From a checkpoint of a small transformer trained on Wikipedia: RMSNorm before each block.
MLP neurons of a small language model. Each row is named by its layer, matrix (gate and up: input weights) and neuron, and shows model dimensions 96-223. Each number is 500 + 50 x the weight over its row's rms, rounded and kept within 0 to 999. Numbers have three digits each. A neuron's up and down rows have the sign that makes its largest values positive.
After each neuron's rows, "fires in" lists the words (lower case) most often at its 100 highest values on Wikipedia text that the model never trained on.

L10.gate471:464501421452493481556517498489444498424499389581440491502478475505527519508445456542505557495512589556428504439575536559458393484491423550447476481454426555419488487415519584443433588476448543498513530458540506504452567425530556457434533512498466483595450440462539508486483505528471468511532463533503568598528492520458500540366532395529531529468495430493483543546397427517411445471498
L10.up471:492461489494486409494508573503561500526547444541551470549547461542565566532562562469560467507501553565529448566484498517452475456473523572527437490458602475469459443543542444487494488482519586588443546443448446528475467469446488529656534556452547542485582571470487584545490556417509469457460431449603460478398538487472550511617562451460530439559553488426534624575393522423482476583501
fires in: "by", "under", "after", "of", "during", "to"

L2.gate538:511527485461579578587474401504488535620533381537454490460492465466580486520589550403458468491495577506502589491553445586506488503519509520457455442555504488552417506436484426455492435537598499566453472448474392424489444467504536564474578429450431508485555446467515362510528564519538577474529420596495537392513546531492547589511447474589404514528580505536528499557525550542476461444549
L2.up538:442504519468570452454527500510524381582562510597463474448497513467490547582451462511605463483518543505510530493510494498506499504526537577534473509509525486490466448466501431482493474504487542621411492485544437479468406579501520530515517488535513554550556471557470468503613514601494476451443468521426522497506454484562491589532562460481601553451448549365617584454443466445477446501493
fires in: "under", "to", "response", "receiving"

L4.gate563:481506471461519439486519475490423449582493433538556518510472501505526569579547475450526502401488496468519558525579544542501583496506479625526526490391452469437477477446457537424436483524398482515497472550520521478528499509487505544507488457560516378449560478429503515518591433542552608525573519372493516474545450487503522522528402531514422583451523538455456508436495469527370505490557
L4.up563:543413543496523362602475494496622422483475413495556486440476490465488485514635538520518540517470514520521564503468532449513411527395495501483527628490508436480482510522475563463535609519518495516452508553520505421511515528624495530445598499521451502551566558513462556560480493532540466510466583410492509493453435500519507458595528528600635542491558460446560606572494549480483499520490
fires in: "in", "of", "led", "induced", "during"

L3.gate497:427580452485471511535493443551519531389588581505508341414486406544597471451604551473537486513465498482447507482474501501499475497546497472533445473519484553441450611415391562473481558572566406492548476462444456527528508473471522523459469459561519558512481538498547482525511584501521467520495521473449536504444509514473454415513412482511595475532512543476579483524444451534487495598484
L3.up497:454497577543486533586437469536539516494447561551534568530498489417434468409418478511477509539507509495557516492599486478552515448456460568550449516496414450530545512481534540504486471465487611503472480464520500502474521475513410587479523455575539456527509567391519554435474478590503481510523499547545553532424420534551505498424527506503546416442556484480424582557458452382532480493566
fires in: "an", "a", "his"

L2.gate288:369532452509435487494437518539520533449508583425406483478568387462515478526485449575543552447437504439485501516521571474414477468511487469508394495532418437512539496575488532452447573564508547556529433511485541444582527462530522420555507472538443487543507472558445445432463505513451519589639474565406513490551435454515516560552447544631438465507495444442492574515500546412455451559458
L2.up288:527561385477563508512498479484566557440445502466363508467545506471473474387489468466440503487446515484445512563554406513418521540521485433485475459547449557461580547528452505518412564467522505560456497465417503508480500502443563438516565463450467551458470545535522530561605516436464535511541528542494476587474483447457586527543578436467543504412534468497485465476482493445439445609485
fires in: "parents", "brother", "daughter", "son", "marriage", "wife"

L2.gate220:397471570488455514559485428522435507442493449460522415523386536538448472562530485524461506408447399405515470532533486487517577453519465470517451481448526511413515442582470638525538466451528459468549553449537472455473482475528580525465579443544586509529499487524452443577441502546503602453517427484433611511529473498462474468460540437576480467512503469477505494491479506496444537507610
L2.up220:554463466513425535508593423488492446513548473519482379439598390444449565467428430517476569527437505491392456533520490488440473453511489422496529508499589554511423461498517499478470548543521461527495474460524473542458477441513548495463471467517440497425512635528594407560449556553447554494474498459461476411572556548385448509423495502498538461444486507552441506510442417529484594601464
fires in: "a"

L5.gate284:492454535589546577523525441582503497514512475557542531543524571550498464464471512537577553543462423518542461501528528504381392357508402583558561439547488538533404478431406567542473427492505561579475502496331474424503495498484543509426546557466467534540500435486492430502499502587544426505535546462435552488563490470423525454501484491548565534448538568595501461580540560467551505548441
L5.up284:431450512529558523600454481596469482521566450528496502544461460539527551508443516512550452502491558594424429465438411453551512480494501461421530452582481502492453495414510417531416499492503535499470543502493487526539512559411531530495523535491535588425465491477604496508511566491479488533560472452525518431413482531539427504500476415579476491429421521500566529611485443428449552601529
fires in: "is", "with", "was"

L10.gate126:434412525529493570481533537511508579458530486485499463521493460502539550563514473510544575550452518455484533455534444514371490505528568497477505501539590481527416487458423453538476389478562568429404502415538494374455550449502505521537614496528487485497441496453475496437461591533462482492451419510435525555522624431520567419440502400458506451456538525452504439551428481548501585581496
L10.up126:466472508513442588490465438546508488462470532503527404382560504499436488481418493495526562499514490486440519520520460568497488498486544499524568508550521510498477620369541386553514500540496549492456467451497447475471554502561451526482465491507440516457487540535467490398562567588421500515486464556481511458557507536388541420570524508566542520593505561567497537545608509425416476493465
fires in: "was", "is", "see"

L5.gate249:499573468550473462511438556549513460421562482490503423485471545584471492551427511493461453533429604553497488520586540501545549479546527638592463503579486479451482567505480612527459605460451562459548473528427507577485439444622615481510430497563487456533483526509538502615451572451462502528475485580487529490492524466515561470441506413455404508540480446525450583561439533475422469528530
L5.up249:555415485456532482515583497479462526467539501527455497417525434505570452550427455416550472550489528480494561580521515579516445502547515490561520479483562445479459587516512502533614578530447519495501527513499492655483523541571509521386495573446417452531497600500572590558592558469504470552503486572540529511577548554505469548560521492425455471503583385503536525551535490552522558494555
fires in: "people", "from", "country", "it", "of"

L10.gate275:508550464416596515548516462543559476523470563522621482591457507555445447439458476416561502490396473568566499508442464532487524486516479478485489460492546538460433481406475530524465411512488560502519498446498445438481497484425578542609452511550373429482506549476457488480558537505487521491411458467485510461525507597504446507491535441522489387439518501533568583583457437433442534566513
L10.up275:452505527603432555484444402402495521557545401532417519443406564515461494523514607533529590473440515504517513563571486466528445473503487531490503544555483430441435558446487567519429458506478472478497555417490487516490499600462497465454505523509518456443476507542496484429506465475477487509577511482481547463507459475492407512581493476572562470506547417520468486494526471440502516530462
fires in: "is", "are", "has", "with"

L5.gate253:443487454479578462492398502494499500540542572518454466437563553518509436577568492544370474444490526494476505433542475480506511462550556545609534519538482581515470590486438477527503439538501472500531461545467408544639459537417413568487509464471512565516532525537451427464514595534553509566339529437451512559451532584476546572407398463545541454552506517457442598493447525435516550579405
L5.up253:470575476543521441487548574529420493532569375524505500519454430533457501485557479528475381536434520518511523550466363411473595591501490529486592468562523443549488471450520532448458560571422554503598464522520449545428506486496641503518544484481418488515529559345542521406484512528487509475449511486477462574471499563504433483420568485591446472505487402516476541421427483502477509504453
fires in: "the", "of", "and", "in", "for", "a"

L10.gate567:513503508575492534509417466505425454511411495583519574506531441458572559531579527472478537493352508462402554328491527501555487445486505567470497519435471564436413504392474508565475553537586589413474430427545537462434493539496485508524453510514467547544557497561527424538451491510548536538499528353485491352503600450430546538495467447494484546488469513493529559465528541429432481515529
L10.up567:462468439432409507467475476565424437550503506552468542476535485571508641565458484444552540507486570536424524524389524453484474539586440459530524509553513570493449457455469537502419520619577456551491468507470466539457605502488519474439592571521557493485499457435537459502478492504505527569559479598526509405548520504579495520542472443543486544500540394439487462447566581467504510503508
fires in: "is", "that", "all", "one", "as"

L3.gate609:475481441440534472520435502559508427484469464486485462488530504447516523509458451473535484458544598381418377478508439513467554496535629440395468394512481524438485473412547588452505464467478499464481486427403511495537479481553523607526455437407456381540474438454559523515513454479477526501470564534519540451547481482528459485437556531529587530439587451532411474489488441536464471386556
L3.up609:499448413491547482512455532542489448513504379589565594473475483439432487397600431459535480537562617505457487617506469480503526491485563513582489529548550443501624515515485500457493453557506446523564472612449498579473488600492550437451560550540542404438558511427484394577483604523470439535460491573561457471490566500503550588442542503489500456604527523483556533457489539475561483467427
fires in: "according", "to", "of", "time"

L5.gate17:498446479513453515442369457550546523515584519562499506500460511472485541517398509394488538465427473500478458539547585405476468430538482535527466538633465459484490516489527510520539496366423551488460529463499550488547448434609492493468537509488489446590565475490530515540569593527549441476576488500453473458480528424417620542479549518449565535485532555485452469571502525521530483472441
L5.up17:504557501555500532583507472475514454528516538587468446498409465506511396571452596542469537459482520470494440590497417522479485568485532483431501437541424493463502508544495554484515521562473591450457420552506459562472523514534509508460417469504414389434429489557466562488513459407537426466428453507550560529542537540557477560519562497527422361466429443623424524475413489514473521521507
fires in: "of", "the", "or"

L4.gate459:491533540461430505590532440529492495560483399535435534506500502531540576485454477425482504510434429472539404485532440441378505592523441537444536421490451520396540550560521574502486523534402481474375441488534554496530470538501514578521515484452462436494481515463522548559526514524530435419558593382580562487449506501474560519551466506550563496518507540451653411554406572600459505442493
L4.up459:555482463564394498471504481552414611564500355538517476505531531455465502545524555530472552421508531555453523454551504457604429468516517358409482443497402601528529479495558483462502509499488465564518472488471500558525507471450401590537440512547474527587481557486459541478499452445508470508566586496455611415479439516580542594520525527532542493524508513526422422468493518515529438426481
fires in: "of", "and", "or", "but", "then", "people"

L3.gate466:550517419486510508456537504520454445456415519495502494451476482509505481464603460502511540556514545500528511545468553537558449537412568523466470558452532520416422450502564455515558541465488520556524551492449539526458501431501505664491468506488489473408497527531515465543521449593488577416417477447472527504460492428448621505674496489441498497387505570437458507385551509443413546486522
L3.up466:464572509579529416517462485504452479575518425518461481491508480492521533540538462524476458460467576446579523580489525531510499571398520510428553461551484464519449439504543439488499450562513475454494512525508534456539481551510506449446536525558569410510452524492575547511460418535534550509553522524546540546495382454449550548610498535498452575491450471513522559491444578590474542543502
fires in: "during", "early", "spring"

L5.gate380:567490490462559415463443546537551446539499463539433464466460614580501514523404492414536548434545517513555535536552533445487513538487507536539465415517536552508487491487526550396452548490524603464452448490488494569487539485462522531517492505593483530475410497517533448502412546475555429467512483573469457506472486459497545538422498544466543490461547550601447485539487463525516455474452
L5.up380:480530427455497572601476492454421489451485495487504449507556511534482617547394447435543407474567414434435487535459589416497506551498489361507433523495545517502483503451463547511596593629587507548530446516481462472493505504471509527582566474465494505549462532459408535498469496476536510463473490481520468493502515464445590470436308511490530508484535476449400433498473501494551549517475
fires in: "of", "km", "most", "mi", "from", "into"

L5.gate685:461430472419587444493487412562463513505453518518565514491504582604503549541475537509554544494564577495493437533511484485530458459468477619568460460505480605460509478493520581469552379503473504477411500477415538451560542417566479512532459484530517485478428442514449528480550556542559452510398492579457604492563505486537487435463497577487513465403570536580505495469557451523549380554499
L5.up685:433517495496380485543511451524478544434469491543581475519425434491519475483550535465524510494529529396493454612545495508426514390465402444450659520545460506438498503458456516525467393577457589541472603470525491585500426506447403487541471562490511482497513502421466526537433492548550458494444507533559511500479543443428515471562462536470490533557393549430654500492556555563560543517396
fires in: "of", "in", "for", "song", "to"

L3.gate33:433541447447500573474505565548423558515546517516502472468583478492502506537513564462469508407488494449471437606471491453461539487568571409516489491471501507497560496482542546579488539611455526567456509509429404484455498624484458522558550460509465489418465518469397414475486472552529368487540507591453526485574433430500508532536537536435504471491482452547460538476413459461545495560503
L3.up33:473513457559541430556487501480455561579499553473492587522448441464523492479539535541525467546410545448415517511491471480458483519546561530513483488513474536458605554422465553411575542489465484571458486525391494522528533451521564525403479484530405436491541399557513494531621435508505469579528444487532475486402481500476453589428440482461446453537547487505475498471432463519492461500382
fires in: "daughter", "brother", "father", "son", "life", "married"

L5.gate602:527479536428490541504451507486507512482571452503473513493459472567452527455489482525543624481424489374487518500571525430413495629420437556526516406546477586399443540505514442481507478440521494455500526539664452460485441518544515487511531508511414442467606417488568455457520535525497542457477542422461393557561518598576543575452501438473490447652494525526482502537508408587484499563537
L5.up602:498454519472470497534417560554447496460519496431402562459517511522431517562516488502508526414590600565512579491447390496525535425466506441462463431432600461434591480435550513439563432500380503529403437540495503466546542512567483545474473514549558519538428478488470568505581489487546439614578568492432401425454469432518479489571462510471514519515490522447545485540519502427419406392473
fires in: "and", "or", "entire"

L5.gate422:444514550488476627519489448462490597479462437598484370459459509615519469440567580588483523529489499487472496463497473601476500429472602539503523546541476477473468604488476475445450473542473522475509515536486369487436512470508536456409469435451558502515493570474596420521569494423533488530439488520524523458443501493456552541454448517525517524478499524518473547439445476480451510401487
L5.up422:465432504538438504455457486452535483500486517474610429419494505552424504469472532509493525490490495521480530476523481471475477594469502523494445533563397549455410521479551463447451518438434538487581415434514540457411490538478470539367482452498497554607369451503527505481476591380478579466540459516475396496497467474475437600380427521497493470525534465484515423527487511380454511581521
fires in: "s", "knowledge", "his"